MLP neurons of a small language model. Each row is named by its layer, matrix (gate and up: input weights) and neuron, and shows model dimensions 48-143. Each number is 200 + 20 x the weight over its row's rms, rounded and kept within 0 to 999. A neuron's up and down rows have the sign that makes its largest values positive.
After each neuron's rows, "fires after" lists the tokens most often just before its 100 highest values on Wikipedia text that the model never trained on; "fires on" lists the tokens most often at its 100 highest values on Wikipedia text that the model never trained on.

L4.gate689,163,192,214,180,200,227,208,191,215,203,212,202,195,199,217,183,182,179,198,215,176,233,220,177,169,234,198,233,203,217,195,253,196,229,199,203,209,228,207,226,212,171,205,209,189,204,207,172,196,223,195,159,165,228,198,215,220,197,148,232,207,180,185,243,199,224,198,204,208,200,223,207,205,179,189,232,212,202,193,192,208,192,231,227,179,200,193,198,174,214,218,175,217,218,184,201
L4.up689,200,182,198,189,210,178,231,213,211,222,178,172,213,206,185,197,191,190,233,230,192,208,192,165,175,210,181,196,200,185,191,201,198,224,196,225,186,209,219,217,190,211,242,170,217,213,216,210,199,182,184,201,173,210,203,217,178,200,210,232,222,208,179,250,231,216,199,207,192,170,182,195,184,195,199,228,171,220,168,203,235,235,202,211,181,192,159,209,213,209,160,175,194,217,177,213
fires after: "=", "inst"
fires on: "\n\n", "all", "ag", "ed "

L4.gate992,202,172,181,203,211,199,258,252,223,215,209,211,215,208,142,202,214,194,189,209,185,207,183,219,201,166,189,206,200,215,219,183,223,200,172,195,194,218,198,186,189,203,191,185,207,177,220,208,219,249,207,192,203,220,165,207,215,215,224,187,196,192,192,229,180,193,202,218,207,191,197,210,232,179,220,175,208,153,192,210,196,190,173,157,193,201,203,198,189,215,202,185,216,188,197,185
L4.up992,195,174,214,180,238,203,199,216,190,162,180,209,196,222,211,218,166,177,170,213,178,185,225,206,190,217,204,196,215,219,189,187,181,201,201,155,155,218,216,180,199,176,214,215,211,192,166,204,226,211,198,207,193,181,201,171,191,229,207,186,203,173,199,202,187,193,202,185,185,223,224,177,186,167,192,175,215,231,213,160,226,212,187,227,185,206,178,157,204,185,183,187,223,189,170,204
fires after: "\n\n", ";", "\n", "Title "
fires on: "== ", "\n\n", "| ", "=== "

L7.gate813,171,248,175,192,194,205,184,214,197,217,210,193,204,174,199,196,196,168,195,170,225,229,196,203,189,228,179,197,212,160,190,200,226,212,219,191,194,203,204,180,189,214,241,215,192,183,175,181,227,211,234,207,184,202,190,180,216,210,191,197,183,183,175,206,215,180,212,162,217,191,186,229,214,188,207,184,195,231,240,178,213,195,228,218,242,203,160,177,220,192,140,220,162,194,188,213
L7.up813,212,183,234,217,205,178,181,211,175,190,192,198,208,205,213,198,208,208,206,215,211,201,211,226,189,204,199,218,207,202,208,192,210,189,205,200,177,188,194,214,209,194,202,166,214,202,193,198,228,254,211,245,206,225,181,210,196,223,192,230,171,196,200,219,241,189,192,213,209,188,198,208,202,193,218,189,231,197,208,218,155,161,199,199,198,230,242,180,187,215,201,199,158,172,229,208
fires after: "| ", "; ", "(", "a "
fires on: "1", "Pre"

L4.gate965,196,185,184,214,190,198,192,181,228,196,190,208,173,214,190,202,218,203,183,209,193,231,186,212,215,171,173,183,184,212,191,151,198,198,176,217,196,171,192,198,223,220,190,174,181,221,224,178,178,181,195,194,165,200,202,225,204,193,209,223,190,202,181,178,201,207,205,232,195,217,175,134,187,183,165,196,203,196,212,205,203,188,202,184,194,230,220,199,213,156,171,210,171,206,236,174
L4.up965,187,165,182,201,234,191,208,176,223,213,164,227,199,186,176,194,192,231,194,217,178,221,192,202,194,193,203,193,189,200,200,200,236,227,196,191,195,196,188,210,182,188,180,183,225,203,186,176,180,208,208,212,209,198,237,186,142,156,227,224,149,244,203,204,185,205,220,171,218,222,197,182,182,182,200,230,167,196,176,192,188,199,216,234,214,213,173,192,207,211,209,211,186,208,185,189
fires after: "the ", "his ", "z", "en"
fires on: "first ", "z", "n"

L5.gate743,248,204,216,215,194,219,185,227,196,187,177,248,184,191,231,180,228,221,215,223,181,235,183,223,188,180,189,185,199,188,177,238,182,186,210,212,207,215,161,185,178,202,212,183,198,212,200,221,204,191,169,185,190,180,202,190,208,184,168,190,220,182,217,173,186,159,177,228,178,190,199,198,235,241,213,196,163,165,202,185,182,194,204,187,181,195,160,191,207,188,177,201,233,194,172,209
L5.up743,206,229,195,240,169,212,203,252,210,201,175,207,189,203,216,193,183,194,246,226,203,183,201,191,207,200,167,203,221,186,192,204,206,201,196,184,168,208,171,170,202,218,221,189,171,225,194,216,214,207,211,167,235,203,202,207,213,176,196,193,190,225,188,205,149,188,208,225,187,199,171,200,218,210,205,214,166,185,216,248,157,227,189,197,195,198,240,186,207,198,209,203,203,166,175,206
fires after: ", ", "\n", "H"
fires on: "which ", "| ", ": ", "ung", "who "

L4.gate224,221,185,230,213,227,220,201,196,169,199,201,247,174,210,154,187,192,198,162,200,190,204,207,220,190,182,198,260,205,202,185,213,235,169,230,218,222,188,201,192,214,184,233,233,186,237,179,238,178,179,206,224,204,223,196,211,204,169,208,189,213,205,204,151,183,221,233,240,225,201,212,216,216,169,241,162,220,220,183,196,217,172,181,186,239,187,192,212,228,199,168,200,229,221,192,184
L4.up224,188,204,198,162,181,193,199,249,177,193,177,205,170,217,168,188,224,188,171,220,157,197,189,229,211,192,185,225,194,243,202,209,200,148,185,200,199,200,203,170,163,212,214,203,205,263,214,223,215,186,167,204,194,213,168,204,221,244,207,177,202,215,181,190,196,181,184,234,217,162,237,213,160,177,199,205,215,212,213,175,231,217,195,177,196,151,187,202,212,208,171,170,210,227,175,217
fires after: "M", "m", "di", "Di", "en", "f"
fires on: "am", "ax", "av", "om", "us", "ag"

L5.gate686,195,196,180,208,205,202,212,204,140,200,194,186,222,162,221,210,221,203,212,204,209,183,220,178,211,187,212,204,227,206,151,196,187,182,193,196,200,193,189,180,208,173,206,215,199,196,215,234,198,210,196,208,207,252,199,223,229,192,251,204,220,201,197,168,175,203,228,209,203,209,199,186,192,232,213,223,214,178,188,186,166,237,215,184,209,219,181,179,224,179,209,171,192,157,198,213
L5.up686,221,169,204,193,162,193,181,192,201,217,235,216,201,207,193,198,186,190,200,226,233,204,181,201,158,185,201,171,227,192,175,156,170,187,175,224,204,154,179,188,213,217,186,191,170,206,240,238,187,228,183,219,204,232,188,181,196,213,215,198,204,198,230,216,215,191,168,177,175,173,201,181,213,182,223,231,162,177,224,153,183,182,190,214,194,177,242,193,230,229,218,193,179,195,213,198
fires after: "in ", "In ", "from ", ", ", "| "
fires on: "196", "198", "197", "200", "199", "190"

L5.gate115,197,191,220,188,210,216,175,197,219,184,187,200,214,200,190,227,204,196,176,174,192,208,214,201,210,188,246,210,200,163,193,185,214,208,201,205,195,202,194,182,227,241,200,237,223,216,186,245,206,229,234,210,195,186,225,203,210,205,200,183,200,169,180,176,190,200,203,201,186,194,250,190,246,238,196,180,171,167,198,215,244,204,185,201,179,231,184,203,226,217,219,204,152,199,175,204
L5.up115,203,252,205,205,213,193,216,171,208,195,252,240,201,202,181,215,187,202,198,196,193,195,222,201,191,197,213,177,180,196,207,186,192,227,170,162,196,201,210,214,179,176,195,184,168,196,198,202,226,205,209,183,206,191,194,216,216,172,192,206,201,195,201,158,178,202,204,230,244,233,211,195,196,196,182,199,211,193,160,208,175,221,194,187,187,173,166,180,174,178,193,194,176,230,212,205
fires after: "\n\n", "Website"
fires on: "==", "== ", "(", ": ", "==="

L5.gate940,217,199,183,175,206,207,201,181,192,176,197,177,185,178,193,183,200,185,176,221,201,179,187,206,197,237,174,168,232,163,207,218,199,195,167,213,206,190,229,223,204,203,223,201,179,181,185,221,204,198,210,140,188,177,201,171,208,176,175,189,212,221,222,197,188,222,223,220,222,216,197,208,198,192,237,151,241,217,184,180,209,213,207,183,177,216,209,195,187,191,195,189,182,220,198,187
L5.up940,212,190,203,238,206,236,201,194,201,163,236,205,204,213,163,187,206,180,201,199,170,235,198,195,182,234,197,154,162,224,160,195,217,200,226,207,183,216,248,222,185,180,194,207,175,203,184,218,204,246,186,223,209,209,173,172,225,215,170,235,215,205,185,209,209,219,218,192,194,200,198,205,187,205,217,205,190,209,204,199,184,215,206,210,226,205,197,195,184,240,190,185,212,208,184,221
fires after: "W", "n", "w", "N", "ev"
fires on: "l", "id", "ind", "av", "ill"

L7.gate831,191,184,200,198,217,229,183,216,205,160,235,234,223,197,182,238,191,218,189,201,212,186,198,205,216,214,187,166,209,186,184,212,181,213,227,192,213,167,178,192,207,204,233,202,196,185,211,219,182,205,180,178,168,168,228,204,198,150,181,225,201,184,187,152,246,205,186,222,213,185,202,181,189,201,222,163,200,173,188,208,180,225,209,203,210,179,161,202,204,185,237,191,191,187,199,168
L7.up831,164,178,182,221,215,198,188,222,200,171,196,211,227,194,187,208,186,192,210,244,192,195,206,191,203,211,190,210,235,214,172,225,183,213,181,244,186,230,222,192,228,219,224,202,152,218,184,196,219,206,174,189,212,207,218,175,183,195,214,267,201,140,188,181,236,166,186,227,209,238,183,197,225,147,204,187,192,200,179,176,220,241,226,212,192,168,196,232,220,203,211,167,216,167,231,174
fires after: "| ", "- ", "(", "1"
fires on: "200", "199", "201", "–", "198", "ight "

L5.gate544,193,205,181,196,229,198,189,223,205,217,196,210,235,222,160,212,201,224,172,231,219,199,201,193,194,200,187,245,197,195,206,174,191,187,192,191,167,186,204,150,192,199,194,202,181,226,187,211,214,201,179,149,236,197,209,209,173,181,202,202,210,226,219,187,191,226,220,198,167,219,199,224,200,163,204,157,205,181,209,216,178,202,195,192,188,209,231,196,224,227,211,174,202,198,210,202
L5.up544,224,197,208,211,220,189,242,228,208,220,241,209,189,167,225,218,191,185,225,204,200,196,212,203,200,194,222,164,186,204,184,186,235,163,217,217,220,200,199,166,176,175,204,188,227,213,207,211,219,191,216,164,218,184,198,231,185,158,181,227,197,141,165,199,169,189,204,187,184,201,182,195,188,176,214,207,188,191,204,174,225,187,206,187,188,177,184,248,235,187,196,208,228,189,171,217
fires after: "\n\n", "\n", "Sw", "- "
fires on: "=== ", "===", "= ", ": ", "i", "ing "